Part of a small language model's weights: RMSNorm before each block, rotary positions.
MLP neurons of a small language model. Each row is named by its layer, matrix (gate and up: input weights) and neuron, and shows model dimensions 80-207. Each number is 500 + 25 x the weight over its row's rms, rounded and kept within 0 to 999. Numbers have three digits each. A neuron's up and down rows have the sign that makes its largest values positive.
After each neuron's rows, "fires in" lists the words (lower case) most often at its 100 highest values on Wikipedia text that the model never trained on. A number after a token or word is its count.

L4.gate434:483488499514495498477531514485516529534469480519536508503469500487489489539519445511462499453511486477488486500522529554509475502507454481471512546532482459501551498487492504508551527570515516485489489484537505472498489503493518480428514471469528522502506475489529494490453511512533534470508501517515514518503486480487504490441485497498521466509547557510515549448454544498511525473465
L4.up434:504478520520532498506521486502467489497526501566484493415505479487482500496477539541506520484489497535511503460494498532521531470511477443478520490504475511497508497462509534517457506489485482520548475462518515480517490527513502482510510535504501509466529508445510500502507509481515452455469515507485519492524507532511495540502510515547518561500474487540530540468460483483501472508517
fires in: "history" 26, "historic" 7, "george" 7, "over" 6, "georgia" 5, "however" 4

L4.gate51:477497478523497514501542489520567487519502480466513510485471497484542502527485470507497512527477509517525510517498503462571516536482523491517477487502506495500503514483485478466523503489472534517515529540523495482520496456539527458517540474466513515440506496532460468516524523543506500487459527465504528509494563486518518516451493479508448466434530498531498497504480504505503513513475
L4.up51:462491481492505512475452476498493490486504458491519500502529513493530512477526507501516495489523511482509492464537547497493523544460545514507469511487490454495493490507486508458514517470482514549477521497511484569514504482481485505517469549472545492485466565496506513527528457514522508465508491511536511471510528502500509515509507474456448520481519516540462504502539525520494466483486
fires in: "river" 15, "death" 11, "developed" 10, "degree" 9, "development" 7, "defeated" 4

L2.gate583:490499547508545496515523506496449476510509514509513513501491472467480455488491517510495505478481524459494536498523505496453524530533474530474489470522457465488449490486494445481495533470445507518500480513520517505528506516491492515552487485504540542561493539451479488509479440496465476508463529486486500540485489495512495553486512515511502470513495540494544472492530521458497469520525
L2.up583:529482504500475489494552472479431471466562516526513537531459527504518540469486502542492503484568513493497482452484489492495492521526517447509529450470481463557473503501469519498499481502469515504515494536559471479541493514511554505490538525475507510488480494489491458466488451516528443501479467515486526546532481509558453489530499513526497506492534499512489476478519538485468522471485
fires in: "part" 29, "party" 28, "parts" 7, "ended" 5

L4.gate98:490472460493510499524504521479489457450506530507449550505495478504478500478547502455473506576474541471547489484463469483526503490503505473452499555498539453552533510485549552463469486472449532537455474478498472494492540503510435510518497471509474521474478504534483528476497485496505502503497492532520488480509483464512499511553491536499462512519480491484524497517497458532488485512485
L4.up98:499503481532517470542500472479493479471516489497470509505516512504481514517562473502518517472522544472470542493478489518519500438531478535498553515469505503493557518491532512524546474543487481536532498494469513500503497504506493472497500545460516464482522481501492485471502492512499492514450469477508490498507488507498530491531482471470523541482547467516481538527548551518533520517510
fires in: "until" 18, "so" 16, "took" 13, "at" 12, "till" 4, "software" 4

L2.gate632:489520480522537490469533478466499419487470505467491466496544518469493480464490494502471484517522486493528504503493526508547553514515468489514508499520512504487562475505528494467472478461483522507450479484525530527465493492513485488427507487487448505494510466548479494487514531463496499527546525500517503429511469524490500513532478517477499472548481468502474496494465503473490508472487
L2.up632:476508514528545520496455486459561529494495525491483511508528523517514510550517485510476485484510489528515529477460528471521516516499511464498497526516506463508503499528463534541497507503503512489484520474483511479443494509457480467511477481470475537515513480499479508532499474470495493509508474501521480535502522486493499516557524475474519515517497470484529537494548538543478498531525
fires in: "country" 28, "house" 22, "county" 17, "district" 11, "council" 9

L4.gate484:503492520497513505465491468465518486503522520511506524498497530481493477540499526520434495476544461513486483495518538460470522495447546532477479492499522559530574500503519536459515494482495536512469506509529536513490519476496518507473492531492471488465458469497515523482471502489479495535499517493490554510476534496524467483502482467478474532537497464512513523480576496514535448493477
L4.up484:515487531507492464485474525488479518503464534515516479552513473461493518524503531474470476483508515513515516506465471496528505542485533485515480553499524494496481512450543504503496519513533486515469471473522530483520485497505478499501496483457518486467474486509528476470444521533549494546531502483528499527470491518492517480535482494572562557493481473495482545476522498477500507477504
fires in: "by" 30, "his" 24, "under" 5, "episode" 4

L2.gate502:523511507478519522475488494475496499508530485493480512523509477524505497498522502534508461475495492515488506503487513571504542512518443545514445481513537521462462519489457484479530461489492491525529491489491527485561503468471500480502474456517590498515508485493513473489514554513486470511468520509511474508429462517479451522546510505436539470516495500525479506522480508490518518488489
L2.up502:491499496509476530550468511537531471504530513572483481501512515498514465523482428523479494494529519552511506491503523546531521476512499555502519492465522549482528511509541463491548461521509474499525469510497510523473482496488473471519487510511505541512500505502507500541469536506527485495496489464489500511478496495559555510515499454460489501502502505519493501538432492494551487497488
fires in: "10" 26, "11" 23, "9" 13, "12" 9, "14" 6, "13" 5

L7.gate664:480483488505520488523504491471484458490446554508508460517545486503529482518497470478521488483484515515519577471474543530466510473458515508497519530511457525555466502468501467484509497497480511523508446524533499484557501513521511511486482508446530499533481446497461489492506491518510471474492526489492536498506523507525476509475435481547493493543476485492458518483496461497480492501480
L7.up664:506470524527469503534492523501503515508486466548530526432517480530469530444489520517490521490491573480534507527475486522496523500495471487473537531497481541480524496500482470478503516482490509490544458518490480515527489482493469530446477512486484502497529472478479553543496456508494499505502510468493516531495487513514497484508555491514510494564494496486480512466514523507546498510522
fires in: "it" 30, "she" 27, "francisco" 4

L7.gate103:527500529506501535501498461446508519526503505495498468531544501492493469492511531453491521493533504485464449485521470530474479480514497524491513470476425489516516468529485536495515524516483504481487468457480498529521526526523499487536541481526507502487471545459483494494494499473498482511487495499483492503509513502533451521524468545488483501495497490533518504479514462530477545522527
L7.up103:523489560498478431509504537508538486496472509519484487525495497527522509538497514496510509448467507568475480492500533490515535484503463504451475499503529519525514478482494582501490458480494464513504551524497512506469518465463517484500494533517502539478467528491504494467477494489519500522473536478539512478527508526484487449484479505526488495502558513506524506506446501551475528485500
fires in: "during" 24, "the" 17, "of" 6, "km" 5, "after" 4

L4.gate426:489537513477535469478521495482520494495473539496513501484501499482444493501539499525520500508493491545457511505455511515503487522525538546530500478509490471487510507534492508466466515487446473530517558506442517490522456465510510503548532505525455471520522520532507496504505468503554491492494482539522553497477496526489506503521501465506499483486479473538528485530484487523531483551471
L4.up426:508463533503501486432498514518482512473506453527482508552504506488466510491497491485465512541511488542486503500512453498547479484512498473473463484502455479544471551475530462498547516537502493487489494464480492486485494483507528514529514546519547529505512489539527505537534454504528484537491517489469494557482489474464513511480536544510487469495483518512459535489494530510504535541518
fires in: "also" 84

L2.gate136:450480472512520520476537483488497513489517475509471505501442453509520484552517503471534515501511489487469483477470477465523473508534510496505490491522510507478493551531472462484501503533490485497517468497486499501504503496511460529515472458451543469528520529507526521515503485521479515511489481499502513493523509555516529539524529518515499513503507524513512492506502546499479504495474
L2.up136:480521509508459438505484479526528488537514491516484533481488518530534523472511501506469488528502507484471532505493493507509501492527474496527471519505514471522482541493504528522509529519502520487480513508437502484518483503491481531560490484484455521510477459477478496512488515550475540486501468468507492499546473511564516531503521436466519481498510519508486538508478495504470476504444
fires in: "united" 70, "round" 6

L2.gate16:483506488542474512475495484473493527498548481501523539545498499530512462499435507502541494512452475508463515510485522512482494508490480492487489486518534477438507518471489515496450511494489489457473487471530516476470501490505519505494505510487525478493521488525456487522486480512507523470477493538506501493482532536466472497468480532475494478453464508519518475456497530502464497515500
L2.up16:526551463481520506491518458518493491515499489513480480488497563456519536479485465539492496493462475528514542502428539520461458474497523481462473527509491504517476482491500526504485499473500523493514481497515529479489481493472521498503484499490493513516495502504506552477483483516498504508501503511560471511494499515479474501474518501481477492511540491541513544516513510472520471494538
fires in: "town" 17, "command" 15, "commander" 9, "own" 9, "owned" 5

L4.gate172:541530531532485549462491483503509510496442494483466500484475473512508486547529540489541489526554526541498473487555493457480464511518482510494488495496489534493490492498497435506486509532532517542462492527506496537548509495474484462515488531481543514423481524547509510535513502493484502484483482490483534517520492550522505488513536510492468501545514496479483472490519505530484478455504
L4.up172:467541537476465475538508476503497498504520493460502472477516498506472523485472431492496517467524476493481497502519472500483478532538494518493542476492514513503474504495543521561492520484483462547494464496521470538493499523547519498499562499484454456524508466483475479470479527493474479504518534535450519516498500517488452444492455473486503560521498502456516464479481510524488496489503
fires in: "also" 36, "all" 14, "album" 10, "al" 7, "along" 5

L2.gate521:500511530498496511532475530545533512488532524494552478520503500461530518479519464473525480509510473479508503536488531519512546517494498511485450512466457534519475540529524505513493527488477524474518480510513481451512489500536486489473511521503540505519484536504464545533465527523502469533483542485499488476495478493525506508529534528461499468557541526525505503494529468517508505555490
L2.up521:535446538501528483515520478491498512458498497477515481497459534512486489496469503473491499516506483493529509458448510517498454539495481488490465492460464483474511444450469466497484474495521517503452514448491505490549504524514497539491508466464509514523485527478459477468539495493527546479503510489499494481501505579510509494501487511497444529512483517457475505532521495516483484462514
fires in: "women" 19, "company" 12, "way" 10, "command" 6, "committee" 6, "commercial" 5

L7.gate305:514493509466508514496504515502509473485491523506527509539511496533517495537477507523467473468503504469545490540483515447500494528485531525522495499475542519485501468508497558463483473491486457519467512537531512515500509490522493498497490531493502517464486490499477501528494550460490501525484509497535501493505545526476501506506491456559467524553495502483516506512520529508501516510557
L7.up305:511465504508540450512473495475510529503502507470503472480493514500500506505492489510490483474474481528501465493476491490537488521532477493497514524527527506484488464464513542458479523538441465513472454523478502477464500458483526468531460524513477481435489505504484515493505498462503515514524506483467519493461564496492489525520484511543481532526506468549498467477513525494512488437553
fires in: "the" 79, "they" 7, "their" 4, "them" 4

L2.gate247:480483497514518517510513528499530495493495514499519481470521489478514509446492516474488520530481476549486476512490511450528497506522477506487509479499477535508532544516515511478467558520484487515500481471516467507487501487520450498498467475528550524490503493494516481479512511500499517485504507549482542460469540479522497515437516522526445502514548514478543463497493496482508463520502
L2.up247:517514463507462499476522498437470500490537521521522465515510536500473514522501521498515498462479487481457478531452476479519500505536501491453502467524561494488502491479479488486502507515495508517470468481525481493468514528539486483509496495492491495503509488503536466477478491476531540492533531510501502474489522491468505518486538505520522503482561461447536476485518467526501502494549
fires in: "command" 14, "community" 11, "commander" 9, "committee" 6, "communist" 5, "commission" 5

L2.gate245:567468471489533512455517490482514497514509497504513446541503529476475495494497489538509509527544504483492479455517463497506521507511502469443524443530434488470469523537486467494476495463488467486462504485523494497517490490505503499490495517490496552469498464547512461489505460482529545521494490515526518469540482485508537502536514480485516484514545520500528561513501480485500521539511
L2.up245:531535501504482532479519516502445479471504512486495456517503520506485525481489537514492538500513499527463475530500538479518533517513518521456481528464465531482484461506511465513494463463561466522495502517511510498511488493501471480484505543455499521500494468444539506544503453498510500526472533505473485474535535461509476536517549534498522472531529500498511538501494498513521513494484
fires in: "october" 16, "production" 11, "years" 9, "goals" 6, "professional" 5, "fiction" 5

L2.gate625:519483490467551514497488467503514480516510509507490498515460520535510513439501445482479492500500432493521527505501481536503504483512487530500542501497501534470529503487474513475526470479506477516499463485509469505509528524485472482489468485465528515499495494515524525516523494531475485461491472521498496499522454500524524494493468485505461466516522498511473528530451528489536569468503
L2.up625:492498499475532506529474478492507501493494488493489475532534478517496511499476462506491509488510502474509527515532494526502492498517501466478521504492469490498520530518510524523538466486534538446483492491512498482504490480507477518533514520499517499486504531517519508539426476454532507449521448498500508458498488468476491530475489525480471502487487465521519525508472484501567506499512
fires in: "8" 20, "9" 18, "7" 10, "88" 4, "5" 4, "6" 4

L2.gate499:522538493511508497479490519476535483506451525500497527471522491489502509495548479493530476495543456474515561524452519487549510466508490488443462496488497532526465431496513451495458513500529493490518506486506542448551459521497533497535554489501553497552500516518478470495531511520503502535489504531524532518497533516486490469521558517523515458474499474501483501484479507507486497460511
L2.up499:495524498488506499461525502562544528491477487526497448495503494504506540483534499492480526522467517511522514498522487501511422506518500520461512488508493466493490498486499481534481526527514480480477479503532486477461486526513492462525506504509533498518460507502492566496492476488481499467518539495494487495498442489486466483529475496516479478472476510470480479508518469481471481507511
fires in: "first" 61

L7.gate130:503524482483520478531522504508498486460478539465498521547500517490519487487520496519483528491519520512529513485470531454537529484472463477500499528512478503517482489501480478479495503545474512549487449496488529541492503489458521442523485465502443499482501457517531516541476479502511526499525503507490549470522517476528493507474509507496474493517467448517500469510494487524480516485523
L7.up130:502507496521480443470520468470456522539493527527494496529488499466486481533497517503516530482506507476484516538536491515488490515457491431520488460481558482482478515514538472483481438542490508495500519481474463493492557525471499502484507459522546489467564487478500499512483539505517503520489483497503470530519461498495470511491518453510461495522502497473490502499471501504540506504522
fires in: "she" 35, "school" 14, "her" 9, "graduated" 5

L4.gate302:484512481483521472511502498491489499460516516457468496529505480514513477537505481540513484442530513483514542470516488457471470486476544475459507502502507473455531452524500499473547574519488517535513496476494523475521521509462501508514499486520526460487495500500526491471505476498522510487482468511574498466480536502513530528472508476528487494522523459486528515513486488522492516521493
L4.up302:488500484513467507481557499486476468516490490494486492465454488479533517494489479489525525506489487490543519516490470472471507489517479546516504503525519495489501512519511534482544543521535464499518485495486491492518506482490515510529505500526473507520493517488478440519487503530476484525492493488491476525491529549488535458492476506508550440489470486521511511510498472533494511523464
fires in: "album" 22, "records" 11, "second" 8, "species" 7, "ft" 5, "minister" 4

L4.gate587:465518497531552516499474460523540494487512504494532496489495470482542486484536519492476486533522461516506534465530527485478505568504511502504529559520500514509443513498515457478502498478497506508493488553505513503516438541503486486547457506495528481451553462529533463510480462504502506521483453491481501503495478496530537515504492500485490499505506491501538527521468522507470530489504
L4.up587:493477470459523478486486462495505467465486493520469491503494484533492484483434481463506468521496505515510519498540495494469477479491471528489486479505513486582517533523505497515485469430491536564518489470428523487512477483535500528472468518466498520503498504475522497475502489453530485514514495487493475485470510482496488495529500465478510556496511510521518522476525512450449492514520
fires in: "show" 12, "role" 10, "project" 9, "released" 8, "director" 6, "directed" 6

L4.gate388:493479530477494505517496520487530510459520526518475480466520507474479450548518502460465488523457509496502496507513534511490496508479562523487470495551525496523505520498493519479477487493518506496459492521498508494465518573482525515531523499497504518538485501500457507437509493482511491520511496480565515517479483484504490470494479523515502483472500525522509503511479447498503516426455
L4.up388:469512524489499518486514503546523498511476504504486507469539526505487506496522502510486493519511487531480544465467492479487492510504498498465521503521473496503517490502506520482516493509473531445479484550477528488561527496522547487487483508527469499472463488508495488461532494493473480489496448483477484511497521491521490454450495478533437514518511478487477536467467462513481473473479
fires in: "first" 61, "original" 10, "originally" 5, "theme" 4

L2.gate590:441512502545500528480521476491525491520498484497508492560524527512498496503485458503490490494451477490512513529513482486459547533479503497490469527564545489496474499510529506491510507491486494512482477432458500496516467514477546512495490486495530504515500482504455489549534476469452460485493516459493444459486510537498476526536504496501473502523531477472532494523487517501517513543501
L2.up590:453541473506538499469482493532518502511485473526434526522523530476499494449476456511520561485469539518494497502503514538484514474491494451493489555517512500539448498464500496471496473504515506508515482486501454476471510480512508541484467464494554544535524481500470476520513458489510483516483513491460505562449515498487466517487498498505526515493489504523514532513497514477482464520440
fires in: "country" 21, "native" 10, "natural" 8, "county" 8, "road" 8, "platycerium" 4

L4.gate414:495467525481459483514483496560515478496513488516498516490500466468524502439511561502511477472524463532487524505478491527503533537519505484492553490460521470497496495503489537492478510483513528505458531483499518498512508490538498491467539508488479497488513464487471527496472498503541497506531466532527516491458510528491491480552515502497484508491476514519574523480508463487453494490475
L4.up414:486519508472478495534529531519515480503476499485527518476511474453520514498453485503455489467528515515526506524509489518478449527513473475504448499455537495516526489533489524512508467475466464474486540520517534507529467519512529475493520444499493499493449482495498497496488539511464514496510473509490511520470494504513505480507494466494448535492519518454537444540487508489506497477518
fires in: "this" 32, "three" 13, "through" 10, "than" 10, "those" 8, "throughout" 5

L2.gate193:532529512554484481488514541534523521504501512532524475528499485507454486498521522514532456493499521517502479500538513503501465491510504494455440508517517496488506516519477516486545522543523495494493459486552492511494480496495511492467519512502488517498530451522485491469547442480525455519483546503546514528521524492455496469465547451506471487565507518436502498529508505488470545507501
L2.up193:482463499503546488496524463495498501507492526495475490497482486499458517513514478502464535479518471500476515509493504512552544541491510491482540485518524524530467469539505498508562479505523528488491484509509515505487507506523509493470515476533551536564531498533472540516512474503499497508451526494518492475508529489544442495496475479561523506487463496483484534494485484561513503524517
fires in: "first" 54, "native" 8, "legislative" 5, "financial" 5, "conservative" 4

L4.gate83:471522511507510494511509471492496513512495462457506511489483467511465480465518490487508522472486496508487472455507536529473447463457487571473503478503459504480489526530511538527462491537514535521496467492447507502545466454460479515509488515483510481425511486472502477465523501525552462474463490493555512527492524496477489442496505513515509485451506471537523475519492478493503516490509
L4.up83:489508485482548502459504539540471475509483534508515512490491463510451521523449484483507482477497504512458473480499496498451518497454504519512504511562482533475505484533480505528550497507472466509484529476488472497493502478460513547460487532468501486496517519506472479513533513470488477505508496490543504473471505478453500470493506463499467534486533446541510505492511476514502494502500
fires in: "second" 33, "four" 11, "first" 10, "third" 8, "right" 5

L2.gate504:549490526464477505447475504516480482524509550499510499496500494505531488499477540504480516510544475473490454486498548469527478539498490485504467480489524534474541520515428496471512508544528506462455520483473500487487465513495516532497473519472457503514502498546464496500462495530489516491514507549490518438497497461530444529513516463478472522477486466498490523492528487546511513488478
L2.up504:499485516494480482513544523492498492515526507482504520484502506522509514457467544478480504513520520495513458452506512484507521518498529511519508486516508561530489487508472445518468466462522501505471445455505484523486510527516500527487486531488488490508540490560479451507523521491501545499454536475498491527477492519561513480477498531495497512552559503485489479549497519494437479506483
fires in: "when" 38, "where" 23, "war" 11

L2.gate700:504479498489455512534551519522493494512522485447531521494469487524508495483490467453516506463520497482479513512457529526509506517523480503471466454518528547537495528519486506506529530463470485519472506495459485520520523528471487504519504544517471506534497491517495492491460540475518475519531494517559500451474507491505500519485508493507452461473530487468484503541477488502483527482499
L2.up700:495505514519447485522523468443519527473504443511449525466496497416538478524480536509478542479484457499510526501541483460536495500483487499530532496504483511515535503486540531464529509484500474501510440465484527512453514492482495505524466513518491489538533513546451474506527515502526495528509526514470501495489507511516514538486497524508524498478536509506506500494504495499483538508476
fires in: "born" 36, "angeles" 12, "on" 8, "one" 6, "walnut" 6, "of" 6

L4.gate670:524452488521499514487480518517523506511515500488484536446507482518515503502480487461494468503482462543477501520482540498506492487481517476464482540541490460501481473488457528488514544460489501476542474488510491482493523515497471553535486528534507479473537544502510501485515480518464523523546526494503487511535526451531519483497491501558528468461486488492461500517474523491542543529488
L4.up670:513494513530480480496499445529465548498553505515508497529454472530480498513473537504503485506526510479461518498508523497514478519526491504528469491499505493505504516557456530515485478485472477505538502478507448496463498540496513556529490506520500493491493484513517523481493532467516501542490533524535491540445509515419486471492528472511496491528517528511557524504515507513485511513551
fires in: "known" 14, "town" 12, "highway" 8, "corner" 6, "swing" 5, "relations" 5

L4.gate702:538468502484471493508514475542510509484497507524485488498507507489466455494555560496482499531491439509497453538514521529505454489506507480456491506498439487516549504458525463488494490490493530492501505508486471486509504424504502501468500528463536511494474446515503529489512495487486531499473489470507508517473472483516458499490477490526491499459464525511530496510537481516533553466490
L4.up702:468465522502501501544514515482522510511501503497475486545483457477480513490502517485466558467491533472536480553507517508527476493503481479446523486492512489482490478529505502501523475486493520508495492491562549478478501551514507463495485497509480471527570477516545518505516509528513495463558516511485542454501483499492495485489469505491421473477508509499481485504520495502514528488479
fires in: "for" 32, "without" 14, "throughout" 8, "force" 7, "former" 5, "forced" 4

L4.gate236:535513504518509460490509555544456474511500474563525512487518509526489476494503471516503557494506532514492499536507517530529543478477501497507471527503474538486507511550527496507484553503493484541492559508533515491493480434500522507480506481480497471473472493544477525508509495540440507514513530507450495510499502494528485486512484476512520506526464539505498499489483537485523499569488
L4.up236:514507501516478431432491473477516504503516497506504521516518511514520477501517484501508518509508450538516502503505529517486554446484490462496503502486482501479500477521477514485492539512534505478524546482527499489460478482512494504443526467469497420492494492499510503494465492505510498504483518518520518503507519507508476464485496521465511486477509541523450442485487519511488449488472
fires in: "between" 31, "based" 11, "spoken" 8, "women" 6, "as" 6, "seen" 5

L4.gate349:458536543510505478490533500534492484482526484503510459475530521472531466473501534489497483467455538513484514507476488511503464492484495492485476484486436507489507518455484495453480520475507526515510479507462544493553445514515486522473467487462486512476522495487526550480497474531523509534498499505470482519497472473468513508477482501528472518478469540512502522482514498504513518510464
L4.up349:513495519473512492514493484511500518499485533484494529456525496489517463540507500508541495477484493527504456472484496548520495469494501513484472474506487506423518497499459528499512509454477482504475507466475447514509502475537511516508487467471474495456501486552491510510497479545518515514452471530502545511518515472561540474507475482475503492520487491530488470525534525519523506508485
fires in: "international" 15, "southern" 11, "country" 11, "northern" 9, "natural" 8, "together" 6

L2.gate696:506527531520476519499500518520493447447503536516465500473493503498463515464538495479505515482535520493543519534440497516511494530483476478509476490489522491511467485503506473529470524503512493514536536503502523527511521492523467460489505501498502506486465513488486494460459513478529536482485472507494565470537488462490537457489475498485524543521491496479516533463540546520461477490458
L2.up696:463528539529510516500559508510509500503558488470472525487491473486489491522497490508518467543470514518528465520516498472524493515510506500474451537528523477515535497460550515481478510477533565485447507467496521506521547501481516487488516517506469501482521482473488491538512466495478498481472492468508483490479484448505518499501508515449476512534500441506526507566532486513482510529526
fires in: "when" 38, "manchester" 4, "where" 4, "chevrolet" 4

L2.gate18:501497466488540505515516519510520503534502522473500537511492474555521469523550469539533459481513517442517506461523494548497465489496498470471487484513493494501517515573500477509500508533451474477523516488478532541496503512520481492544492523473488450502528498434503465490542507481505501545479512495492522517492454526491467477510533463481537522532491487502505474514541513523466493535525
L2.up18:507494484447520499550523493485514516486528508492531492519511523522531490536506499498474472517524503529441498515511505477529497479513498462510487524509450522479456563479522489487503452500506510530507469520505483488451557485496500504490486462546492478499467466515503504547483441519514517461483496495500485535504470509466501545493493472518482494549478546494472468541497481499501535498539
fires in: "as" 30, "academy" 8, "assembly" 7, "association" 7, "assiniboine" 4, "according" 4

L4.gate249:492461457485432505498487462496490464521540502467465457511517518500514516462507476505475488504523492500538458465497512481535476499535503457477480512479512496477507520486466446522493481483536463486547521514563521485528523493495493497476472519493479522541556483455486541504500495420503490520512486465511530519494496463490506473517560484523500509492519494470468513452516476491467487538528
L4.up249:483480483499496492543465492496448475491473493461493455483472465466504485492511520521522484496499486538464502485508517500501483501475470514458476491521457478510482535499486476501523524522490517563539472506538496484506528559448537449527454513482514555495502486479479518480427499486461515539474498525551481501479490499464517522498487485454483520471461523469526488508469532525526496550494
fires in: "name" 29, "video" 12, "who" 5, "store" 4, "source" 4, "since" 4